python train.py --d_mlp=640 --norm_eps=1e-05 --rope_base=10000.0 --rope_fraction=1.0 --bias="none" --init_std_up=0.0563 --lr=0.0139 --lr_mult_up=0.648 --schedule="wsd" --decay_fraction=0.667 --doc_mask=false --train_tokens=217300000 --steps=3316
MLP neurons of a small language model. Each row is named by its layer, matrix (gate and up: input weights) and neuron, and shows model dimensions 112-175. Each number is 50 + 10 x the weight over its row's rms, rounded and kept within 0 to 99. A neuron's up and down rows have the sign that makes its largest values positive.
A block is one neuron, or neurons of one layer that tend to fire together. After each block is what it responds to, as a language model described it from the Wikipedia text at the highest values.

L9.gate176:42 67 54 48 58 50 43 46 47 55 53 58 49 42 44 52 50 57 57 41 55 29 38 50 60 46 49 39 48 52 37 62 61 36 45 59 49 45 50 49 43 55 36 48 49 51 45 44 39 41 63 61 35 73 54 60 58 52 32 60 63 57 46 30
L9.up176:55 45 38 39 41 53 49 75 36 42 48 44 46 34 59 59 43 63 40 74 40 46 45 62 65 56 35 62 48 33 66 48 48 56 52 54 54 45 53 42 46 61 56 44 60 56 30 58 44 61 48 42 43 27 56 53 43 36 51 46 34 50 63 70
L9.gate383:56 63 63 31 54 70 39 58 54 59 34 63 54 41 60 40 40 34 43 46 40 33 78 52 59 61 38 42 46 55 46 62 44 32 60 58 60 49 51 58 40 43 47 42 48 67 41 52 52 33 51 43 60 45 52 35 50 56 60 51 47 63 44 56
L9.up383:32 41 42 47 60 52 68 49 47 66 35 47 55 60 46 51 28 33 62 48 53 48 40 60 35 68 61 57 48 51 39 62 63 36 55 56 45 48 61 48 44 41 52 52 27 37 57 39 64 46 51 73 49 36 51 49 65 47 55 52 64 47 53 60
L9.gate428:32 61 45 48 43 67 43 30 61 61 48 65 59 38 54 42 61 53 41 32 63 41 57 53 44 52 57 56 57 55 43 44 40 59 57 68 56 45 43 47 41 59 39 55 48 50 38 45 74 38 45 51 51 50 48 39 55 59 31 39 45 50 46 40
L9.up428:46 55 53 38 48 58 48 75 44 53 53 42 28 41 64 32 45 35 50 51 41 55 35 42 58 42 39 46 51 44 38 49 47 53 53 71 46 36 63 41 69 61 40 48 65 47 44 47 49 38 51 65 51 35 43 51 57 52 55 63 31 47 48 54
L9.gate554:44 51 51 38 42 54 52 58 56 47 63 41 34 49 56 54 44 45 36 34 71 40 54 74 61 59 44 39 68 62 40 50 55 62 59 30 55 51 35 51 44 58 55 52 43 43 42 42 48 48 50 33 55 55 37 44 32 68 56 52 31 36 50 37
L9.up554:49 28 63 57 57 70 66 46 50 49 44 45 42 58 59 42 55 35 44 54 46 53 51 64 44 61 63 47 35 54 52 39 42 63 43 60 56 52 44 63 45 41 70 25 69 50 48 55 43 55 45 55 14 63 45 75 29 41 38 56 53 47 58 53
Responds to: Tokens just before a number or quantity, such as about, than, or No. in chart peaks, and word-start pieces like su, remov, can.

L6.gate51:37 35 52 36 46 55 66 40 57 44 48 35 48 47 62 69 72 52 60 44 40 37 44 50 33 77 60 38 54 54 46 73 45 53 45 51 64 50 51 63 62 61 58 47 63 44 39 49 51 42 48 48 64 39 51 60 61 37 57 44 42 39 55 39
L6.up51:42 39 45 42 46 65 41 61 51 38 38 51 53 49 40 45 32 61 53 41 26 43 37 57 65 56 62 37 38 56 54 57 51 47 51 52 40 53 34 43 39 39 51 62 52 45 57 62 62 37 29 45 42 58 65 48 51 56 64 29 44 59 69 64
L6.gate53:58 62 45 41 41 48 51 44 36 54 59 53 67 47 58 40 47 55 65 46 59 59 48 47 49 67 39 53 56 61 38 41 38 52 63 69 49 51 57 42 41 42 69 52 51 63 42 61 50 51 49 45 49 52 41 51 41 62 47 54 50 53 57 49
L6.up53:30 51 42 54 51 46 62 74 55 48 42 63 38 53 40 38 63 59 64 39 54 34 38 53 44 44 45 54 50 59 35 47 58 52 45 51 43 46 66 50 48 52 34 55 69 38 54 61 54 63 34 62 50 54 49 26 61 53 66 61 46 47 37 63
L6.gate64:56 29 34 47 35 39 54 53 61 67 50 58 65 39 40 48 53 43 49 59 44 58 35 45 58 66 38 54 36 38 60 41 42 52 39 61 61 73 52 47 51 44 49 47 48 42 54 60 39 80 53 55 42 64 36 47 45 57 50 44 39 44 51 47
L6.up64:63 66 54 57 46 56 62 32 48 57 44 62 50 60 42 62 46 40 68 52 39 36 48 58 53 65 50 47 45 49 53 45 56 64 43 43 62 81 48 56 43 56 59 63 55 57 59 60 31 49 39 57 54 69 42 40 50 56 38 49 41 58 54 34
L6.gate65:66 46 52 50 42 39 53 44 53 54 24 42 41 50 50 51 55 59 49 71 59 56 40 61 59 51 46 70 41 43 66 52 54 41 40 54 48 63 38 58 60 32 62 62 44 46 43 47 25 43 50 45 56 50 41 47 51 40 29 51 62 36 44 51
L6.up65:45 46 48 53 56 75 61 60 34 47 38 58 41 47 47 61 64 44 67 46 47 49 49 50 27 44 35 67 47 29 48 47 47 34 58 41 57 47 57 76 60 42 66 63 54 62 46 41 37 58 55 67 59 55 37 55 51 60 47 56 55 57 44 44
L6.gate108:55 58 46 72 48 52 37 51 34 50 41 42 45 33 45 47 50 49 58 49 51 35 49 48 46 59 51 57 61 55 67 35 41 51 47 45 56 56 48 59 51 54 37 58 67 79 72 45 69 39 52 56 41 49 63 35 55 57 64 55 17 52 47 29
L6.up108:50 42 50 69 45 62 69 32 46 33 48 44 34 44 41 62 62 49 63 42 45 50 44 55 60 47 49 63 35 49 54 32 52 30 72 57 56 46 55 58 47 37 62 61 64 49 53 50 41 42 60 63 53 48 46 49 63 39 56 56 37 49 46 36
L6.gate140:53 49 59 61 52 57 48 50 47 53 66 63 27 56 46 52 42 41 42 55 37 55 37 52 53 61 43 73 42 52 53 53 44 37 60 60 53 63 74 71 50 53 48 37 79 53 47 55 42 52 52 68 54 45 47 32 52 42 48 52 59 51 50 43
L6.up140:40 43 46 50 41 53 48 41 47 63 33 45 37 50 51 53 57 40 53 52 51 52 40 48 32 55 40 57 45 58 51 56 48 48 55 44 58 32 47 61 44 47 66 48 57 49 47 63 50 46 48 50 47 37 43 64 51 46 60 50 44 58 50 40
L6.gate145:67 45 61 42 64 34 44 43 57 58 52 44 50 56 27 47 51 58 40 47 43 40 38 54 49 53 32 71 22 55 53 57 58 23 50 30 36 50 54 49 54 45 41 55 55 63 56 47 58 21 43 45 41 61 40 41 39 48 37 47 62 48 42 43
L6.up145:52 62 50 48 38 56 51 65 47 68 53 31 57 56 42 54 50 60 66 46 46 48 56 25 41 58 45 58 45 39 54 72 50 35 56 34 66 41 58 47 39 41 38 44 52 56 54 51 56 46 38 45 40 62 39 47 45 60 48 46 66 48 71 60
L6.gate207:54 53 62 48 70 75 47 46 47 64 59 36 51 28 41 64 40 41 42 53 52 42 38 44 62 32 40 40 41 36 39 50 29 36 63 38 58 50 34 47 53 40 49 50 50 64 50 31 38 44 34 66 53 45 50 42 55 49 54 51 41 60 54 50
L6.up207:35 42 61 66 38 57 58 44 50 57 51 27 38 68 64 73 58 42 45 44 29 41 53 57 49 46 49 61 44 59 50 49 53 55 63 30 46 50 43 72 56 53 34 37 55 50 52 40 39 48 54 39 51 60 61 50 39 58 34 57 48 49 36 71
L6.gate208:53 49 50 53 42 43 51 38 51 56 53 41 62 38 53 67 48 55 39 58 27 57 51 33 44 55 28 54 52 59 64 50 59 46 66 53 52 52 32 39 33 67 73 62 66 30 44 71 70 68 52 44 35 53 36 57 58 46 50 57 49 61 48 55
L6.up208:53 57 41 59 47 57 34 56 38 45 49 40 69 50 55 46 50 57 46 55 56 41 68 52 45 55 49 50 58 47 36 44 50 68 34 50 54 40 60 38 38 49 57 74 49 32 53 65 64 66 62 63 49 52 60 57 56 50 53 38 34 50 55 54
L6.gate302:52 39 73 49 49 51 52 23 43 26 31 43 52 51 39 51 54 29 47 55 54 63 52 50 52 66 66 33 55 43 61 55 46 46 43 48 84 51 63 56 43 62 63 36 55 42 45 52 40 56 47 45 53 51 48 62 55 53 56 53 46 60 55 51
L6.up302:47 45 46 54 40 60 53 59 56 26 41 64 46 51 52 46 51 37 44 32 44 57 45 53 63 46 73 52 51 64 51 43 32 45 36 48 27 44 53 58 52 49 66 54 60 58 59 53 50 47 49 44 58 40 60 48 50 61 68 54 50 69 54 42
L6.gate312:52 25 45 41 57 50 44 53 71 42 47 45 43 58 49 64 47 54 45 43 32 42 53 59 32 34 29 60 52 35 54 53 61 59 39 66 53 62 61 64 47 43 57 35 49 60 29 32 53 56 42 56 48 57 57 49 59 47 52 49 34 45 52 58
L6.up312:53 42 58 57 32 59 49 55 33 50 45 71 32 57 40 54 53 34 48 50 53 67 49 51 62 54 39 50 50 45 53 57 70 52 64 50 56 53 45 52 53 62 49 59 59 63 67 47 54 59 52 73 54 40 42 53 41 55 38 46 34 62 50 55
L6.gate375:64 59 51 40 45 50 30 51 39 44 42 46 39 51 46 75 59 54 63 47 64 37 51 49 39 62 29 49 56 36 68 53 46 45 41 58 59 70 46 52 47 53 50 38 68 59 60 41 63 57 59 63 41 40 47 49 47 55 48 51 62 44 45 61
L6.up375:54 33 46 49 43 54 42 54 53 61 55 49 38 59 53 57 61 42 54 42 48 62 56 53 43 53 48 52 48 56 65 54 48 41 32 56 76 62 55 60 56 71 57 67 83 65 45 43 48 66 50 65 29 42 46 55 54 45 42 59 42 38 38 72
L6.gate403:54 35 58 45 41 56 61 59 61 65 43 43 45 65 42 54 60 62 23 73 30 48 41 52 51 41 33 50 54 52 45 61 45 30 55 60 58 53 44 35 49 55 63 56 67 45 40 52 41 46 44 55 56 66 58 45 48 50 48 61 64 64 28 53
L6.up403:42 29 41 50 59 58 65 42 52 50 44 53 62 54 36 46 70 63 44 59 44 62 46 55 50 49 72 56 59 32 51 66 57 51 45 53 46 52 58 50 36 52 50 45 67 35 55 54 51 58 44 60 44 51 41 55 66 61 56 30 54 37 41 50
L6.gate419:45 31 43 53 51 49 38 50 33 45 32 64 56 38 55 31 58 64 63 57 38 55 52 46 25 51 39 28 43 64 46 43 53 62 61 52 57 56 56 39 63 40 52 46 62 52 62 46 36 38 51 45 55 46 85 42 44 63 53 53 61 57 36 59
L6.up419:44 32 83 41 60 68 41 61 46 43 49 39 47 55 42 62 59 51 57 51 46 39 58 42 52 46 57 43 49 58 67 49 39 56 58 56 29 49 63 64 50 51 61 59 61 45 34 52 54 37 41 66 54 45 52 51 53 65 53 45 39 53 47 51
L6.gate424:55 53 49 69 45 46 54 41 36 52 41 62 51 61 31 32 72 52 62 51 45 48 65 55 55 61 53 57 21 43 62 51 59 45 43 34 66 68 53 45 58 30 38 55 56 56 48 38 44 46 42 45 54 47 84 52 57 45 66 61 49 28 58 29
L6.up424:68 59 39 18 64 37 56 41 45 43 56 39 30 47 55 50 69 51 48 55 51 58 43 65 41 53 24 41 44 53 41 39 48 59 51 50 43 45 46 49 78 57 40 57 49 50 48 62 51 57 43 52 48 58 59 53 55 60 38 47 52 55 50 42
L6.gate555:63 36 62 34 56 44 51 61 60 34 50 58 56 63 33 50 71 64 54 56 54 49 48 42 41 37 32 62 39 44 46 59 52 30 47 51 64 50 55 45 43 71 57 53 39 56 69 48 57 37 48 45 59 43 45 46 45 64 55 61 46 46 62 45
L6.up555:46 43 72 43 63 35 49 39 61 40 43 49 73 50 42 42 32 31 44 69 40 35 52 23 54 53 49 60 66 54 54 38 62 75 55 48 65 52 55 54 54 44 63 55 61 45 60 38 52 49 44 43 51 40 44 56 48 60 50 50 51 48 45 40
Responds to: Fires on the last token of an introductory time phrase opening a sentence, usually a year, day or comma: "On 31 January 2012", "By 1930", "In October 2014,".

L9.gate73:52 38 49 51 62 57 37 59 55 40 38 38 50 53 42 53 51 62 62 49 35 50 56 43 51 56 55 43 60 47 42 57 40 56 50 55 67 52 56 54 40 69 43 42 76 59 58 54 65 53 44 61 43 48 28 36 62 63 55 41 41 35 65 54
L9.up73:58 65 67 43 64 31 35 39 38 51 68 61 51 29 40 64 59 40 65 53 69 40 34 39 40 46 53 50 38 42 55 30 64 61 64 57 34 49 30 52 39 63 51 44 52 70 45 48 62 47 41 55 70 38 44 46 42 57 31 55 57 58 52 51
L9.gate231:49 64 70 46 42 49 67 58 53 39 41 57 50 46 52 43 46 52 54 54 46 41 46 19 52 54 48 28 53 33 43 44 33 48 51 56 44 47 70 46 56 65 44 37 68 48 51 42 41 51 40 49 35 56 43 53 49 34 44 63 32 55 34 66
L9.up231:36 58 36 42 37 45 47 75 56 44 61 44 47 26 51 53 56 48 32 62 49 45 75 38 52 41 50 63 52 38 37 50 51 56 56 35 58 36 62 50 36 58 58 48 42 49 49 63 55 61 52 37 54 57 50 34 56 37 53 52 60 53 53 49
L9.gate298:53 56 69 52 47 39 45 33 39 47 39 39 59 57 42 54 45 41 50 36 77 42 37 67 41 53 46 51 37 56 56 41 41 59 35 41 42 45 42 40 39 57 67 51 56 42 45 61 39 44 44 58 50 48 38 42 59 41 48 57 52 46 47 48
L9.up298:49 53 46 58 48 37 35 53 46 49 51 45 37 64 47 39 34 56 64 51 48 40 67 74 64 60 50 42 49 57 47 41 60 76 36 47 60 61 52 50 60 47 49 46 43 58 64 54 58 31 32 45 35 52 48 47 62 55 59 59 60 35 54 50
L9.gate471:58 58 69 35 54 40 66 48 40 33 42 52 55 38 45 44 68 58 54 43 45 68 39 44 22 55 25 45 60 53 56 39 54 55 37 53 69 58 52 53 61 51 51 57 74 46 48 66 50 47 44 51 56 53 49 55 53 41 53 40 61 33 35 58
L9.up471:36 44 65 47 26 36 52 46 71 34 45 58 34 65 57 61 49 48 48 57 45 76 62 67 50 43 58 30 60 56 63 44 45 53 63 36 52 68 53 43 43 41 49 45 52 67 45 36 59 51 61 54 58 42 48 61 59 50 60 40 64 32 57 55
Responds to: Occupation or agent nouns (historian, maker, competitor, writer, artist), often plural, that start a subject before a verb; also commas after introductory clauses.

L5.gate61:35 40 56 49 64 44 47 57 51 65 48 61 29 42 51 77 57 61 54 48 64 54 56 63 56 30 46 53 32 40 63 42 45 44 50 58 58 70 45 55 68 68 63 60 65 57 38 43 39 52 37 66 48 32 56 56 52 41 48 58 42 42 44 56
L5.up61:58 52 48 46 41 51 58 31 66 37 32 69 44 45 34 67 71 35 52 52 54 52 40 32 48 59 49 51 42 53 66 40 37 55 49 76 40 55 68 46 70 42 38 48 50 66 55 67 50 54 68 30 59 59 61 38 72 55 36 65 58 51 44 60
Responds to: Last token of a sentence-initial time adverbial, such as the year, month, "year" or following comma: "In 1977", "On May 13,", "In the same year".

L5.gate541:63 47 44 41 39 47 47 55 34 47 62 40 56 44 45 49 44 60 46 33 36 63 38 64 58 62 62 62 44 59 65 57 29 60 66 66 53 54 49 40 42 45 55 67 40 53 68 47 44 38 48 54 50 52 49 66 45 42 77 67 41 53 42 36
L5.up541:49 49 50 62 62 45 39 31 67 58 45 47 53 53 43 49 40 51 52 54 56 46 65 46 48 47 47 60 61 55 49 39 51 41 41 51 59 46 50 47 62 57 53 40 40 53 40 74 64 50 25 50 60 45 65 56 44 50 40 46 37 47 53 37
Responds to: Fires on short prepositions and quantity words opening a phrase, mostly for, plus at, over, than, almost, about, often before a duration or amount, e.g. for three centuries, more than a million.

L6.gate40:43 69 54 51 51 41 48 62 43 36 51 41 53 65 53 56 37 64 56 43 32 61 49 40 25 69 58 60 63 57 58 52 34 55 49 50 47 64 39 56 58 55 56 55 44 54 61 48 68 32 32 59 46 46 53 47 47 52 62 53 30 54 45 63
L6.up40:66 32 51 50 42 52 62 45 49 35 38 52 66 66 49 57 61 48 67 31 37 39 49 50 61 62 50 29 41 53 55 48 29 45 62 38 31 44 41 57 42 48 38 39 33 35 33 55 54 32 55 54 51 47 52 48 36 59 43 54 61 50 61 47
L6.gate137:61 36 38 42 47 44 38 47 62 56 51 39 68 70 42 62 29 46 61 61 57 60 34 48 36 45 39 43 42 56 49 35 42 44 47 66 57 44 47 66 46 46 35 46 63 44 34 57 29 61 73 40 47 59 54 36 41 34 61 36 56 42 57 38
L6.up137:43 48 59 54 44 44 29 48 49 49 62 37 40 47 44 63 36 40 53 65 37 48 48 64 59 51 56 43 45 38 26 55 42 57 45 56 57 62 49 49 42 42 39 57 48 38 54 66 66 60 52 36 39 57 35 48 51 53 38 33 49 56 59 53
L6.gate156:71 57 56 44 49 31 55 51 50 69 44 50 58 53 39 58 41 53 55 51 40 58 61 61 48 53 61 34 48 53 56 48 31 65 58 53 42 27 61 47 50 45 47 44 42 40 75 35 47 45 41 41 44 41 46 54 42 52 45 56 41 47 41 55
L6.up156:59 65 58 59 39 69 42 39 67 43 65 58 48 42 37 52 42 45 57 41 52 69 49 51 48 71 39 48 48 41 38 45 58 52 52 53 57 35 60 52 60 46 45 42 55 63 42 64 61 42 50 66 29 64 59 50 42 36 46 37 49 39 66 35
L6.gate168:42 43 50 50 50 48 64 47 46 56 39 63 59 53 57 35 44 55 52 54 46 44 51 64 48 59 43 39 45 50 59 29 49 64 60 52 38 49 54 47 45 50 61 39 67 65 44 47 43 48 48 58 50 30 25 55 61 48 48 38 47 60 51 54
L6.up168:57 54 42 55 41 56 42 61 51 44 69 41 45 49 53 56 42 59 57 49 57 40 38 46 41 50 32 61 46 49 54 54 50 45 53 59 55 42 65 64 63 52 57 72 46 58 53 54 61 43 33 56 64 57 51 26 54 48 39 63 61 40 49 41
L6.gate181:44 49 48 33 39 54 34 67 55 53 64 48 32 69 56 37 37 68 62 57 45 57 51 50 59 47 27 58 54 45 51 50 43 67 51 33 54 30 48 63 38 49 43 53 47 43 42 47 47 43 51 40 49 51 42 52 48 50 44 40 49 42 50 53
L6.up181:43 43 29 47 65 52 34 41 53 67 36 56 49 47 52 60 27 50 60 33 54 35 55 53 59 34 49 45 45 71 54 54 46 36 29 43 72 49 46 70 39 60 65 61 44 62 56 55 50 64 53 34 53 65 37 51 39 60 42 37 49 58 51 66
L6.gate228:69 58 54 54 74 57 38 64 64 44 45 62 44 33 56 54 59 60 62 50 50 48 58 62 51 57 54 55 44 46 45 67 49 41 56 60 55 50 55 65 33 43 46 29 61 38 45 60 46 48 72 53 32 39 49 58 68 35 53 46 34 48 50 58
L6.up228:46 46 38 46 61 42 40 51 38 45 57 66 54 49 55 42 40 33 48 41 64 39 41 63 63 60 45 49 40 49 45 67 67 61 51 47 44 54 38 53 51 36 47 51 39 58 54 51 46 35 42 45 48 48 51 58 44 48 54 42 51 46 35 53
L6.gate243:56 58 61 46 46 41 45 68 63 53 56 49 50 48 56 47 60 74 43 42 43 62 48 55 34 52 31 57 56 46 46 49 38 64 53 59 56 50 43 57 50 41 46 54 49 57 44 32 41 41 50 56 53 57 54 67 50 44 45 44 48 21 58 55
L6.up243:44 49 42 32 51 69 49 41 47 52 38 59 66 63 47 52 43 64 60 47 58 35 33 49 48 47 62 67 57 47 37 62 42 48 46 40 53 58 63 52 56 57 74 55 55 58 56 57 49 28 49 52 46 51 54 50 56 42 57 44 45 53 67 58
L6.gate270:54 52 42 54 43 42 44 51 50 69 38 60 57 59 48 45 37 53 51 57 59 54 31 62 59 54 75 54 55 59 55 39 39 74 57 63 67 44 56 47 40 54 56 54 53 51 53 59 47 54 46 65 48 64 58 60 41 62 51 61 47 49 38 37
L6.up270:58 51 50 40 48 50 44 60 59 65 32 44 33 37 51 30 37 56 49 43 40 51 48 45 71 55 50 35 52 45 59 64 37 43 61 45 47 65 72 48 45 46 55 45 64 50 46 55 48 60 48 67 38 38 51 55 55 55 60 55 43 53 51 48
L6.gate321:63 37 50 55 17 45 58 41 36 35 36 66 46 68 48 62 43 41 43 54 33 62 37 55 48 70 49 60 35 37 36 46 38 50 47 50 56 57 48 55 37 60 46 45 43 34 56 50 38 43 39 54 50 50 46 51 51 60 66 49 55 60 46 83
L6.up321:62 53 48 55 46 41 49 53 47 52 44 39 50 47 52 60 54 36 64 47 56 64 56 50 48 55 35 42 45 47 18 55 42 77 53 40 40 47 58 38 43 61 66 58 53 45 37 57 39 52 33 50 65 51 49 37 60 40 55 57 37 39 59 59
L6.gate377:59 30 66 50 59 67 56 51 43 57 67 53 50 37 54 48 58 55 52 61 43 71 72 68 73 49 45 56 60 50 33 44 51 49 46 56 55 48 59 66 44 60 50 38 67 31 54 53 34 55 42 53 60 61 48 44 56 58 33 44 60 68 39 52
L6.up377:44 42 43 40 46 65 41 43 62 51 52 60 52 39 48 45 33 43 69 48 40 60 55 63 58 47 42 44 48 50 45 54 44 46 45 58 44 62 41 48 56 63 34 38 48 46 43 52 53 41 76 49 59 48 51 40 58 54 54 56 48 56 45 45
L6.gate465:61 53 34 57 34 50 47 53 39 61 63 52 59 49 43 55 52 32 46 64 63 46 37 38 59 58 38 54 57 60 19 53 35 65 66 38 70 30 60 77 32 49 57 63 42 63 57 66 46 54 49 55 52 50 45 51 46 56 51 59 57 57 39 24
L6.up465:40 56 45 43 53 62 35 47 54 51 53 62 62 57 47 49 47 55 51 51 52 36 45 45 53 49 58 65 45 47 54 47 41 57 73 66 57 74 33 71 46 60 38 72 42 64 38 53 51 53 38 42 58 60 49 67 48 56 48 38 63 55 40 67
L6.gate512:62 42 52 53 52 44 51 63 62 60 61 56 60 42 42 54 53 55 49 71 48 48 46 61 70 48 37 56 50 45 28 60 49 50 42 70 64 41 50 60 49 63 44 55 66 63 46 58 45 49 49 48 56 42 37 69 33 49 48 49 54 58 43 56
L6.up512:44 48 38 48 38 69 49 45 60 32 39 41 42 51 65 64 40 55 41 49 33 56 59 45 39 46 48 48 36 55 47 44 53 62 60 43 51 65 49 45 46 49 48 45 67 45 36 76 52 41 52 41 41 31 62 58 46 52 49 51 41 35 58 47
L6.gate582:71 46 54 53 48 32 43 60 57 49 47 68 61 46 53 62 45 39 43 63 47 72 46 52 60 49 61 36 50 61 47 46 44 58 49 74 50 50 49 52 32 45 53 55 52 53 46 35 41 41 57 43 63 46 50 38 48 59 60 36 57 38 55 47
L6.up582:49 50 45 59 67 57 35 60 56 54 59 51 54 25 38 43 48 56 57 52 42 64 59 70 54 56 54 53 48 51 62 62 42 60 76 58 49 46 62 48 53 72 51 64 51 53 43 62 43 55 44 46 47 42 56 62 43 54 53 47 33 40 52 42
L6.gate599:69 50 32 48 47 53 48 36 57 51 59 45 63 45 41 22 53 56 55 43 55 39 26 38 52 53 46 53 51 55 42 44 36 67 48 55 54 51 40 54 51 60 64 58 57 65 54 63 35 42 44 72 30 42 51 55 35 42 63 42 45 45 54 43
L6.up599:49 66 49 47 57 54 45 67 47 56 71 40 46 37 48 61 52 40 55 59 46 43 22 43 63 59 29 51 52 64 39 59 34 46 55 61 44 42 53 64 58 54 54 38 52 52 60 41 55 57 26 68 45 49 51 64 49 58 33 57 41 45 42 51
L6.gate637:50 43 45 48 48 53 53 53 57 62 50 64 43 47 44 60 52 52 53 52 47 62 45 39 49 51 42 52 51 48 51 35 62 47 44 65 52 59 64 51 42 57 64 41 42 25 45 38 45 47 65 56 50 46 62 32 39 52 40 57 30 41 48 56
L6.up637:46 41 60 35 60 67 51 40 50 45 42 52 63 56 29 60 55 33 48 60 35 60 40 55 36 65 61 47 51 45 50 52 41 36 65 46 31 57 62 33 50 62 45 63 52 66 44 58 50 46 59 57 68 49 53 73 62 42 42 41 64 31 60 35
L6.gate639:62 58 42 57 66 72 49 51 53 56 46 60 34 61 48 54 42 38 47 51 40 55 50 58 49 65 46 51 43 35 47 55 43 60 52 52 64 44 56 57 67 51 38 57 48 63 41 61 46 57 52 49 40 64 46 45 63 54 52 62 47 40 44 51
L6.up639:53 67 56 55 54 44 51 76 62 60 39 45 33 53 47 56 53 37 39 58 45 44 44 49 60 74 54 51 51 51 41 63 45 43 56 42 40 58 37 59 55 45 36 65 49 68 42 59 55 52 55 43 36 52 67 60 43 56 45 49 52 49 54 53
Responds to: Prepositions and approximators that introduce a number, amount or time span, e.g. more than, about half, up to, until the end, On 28 May.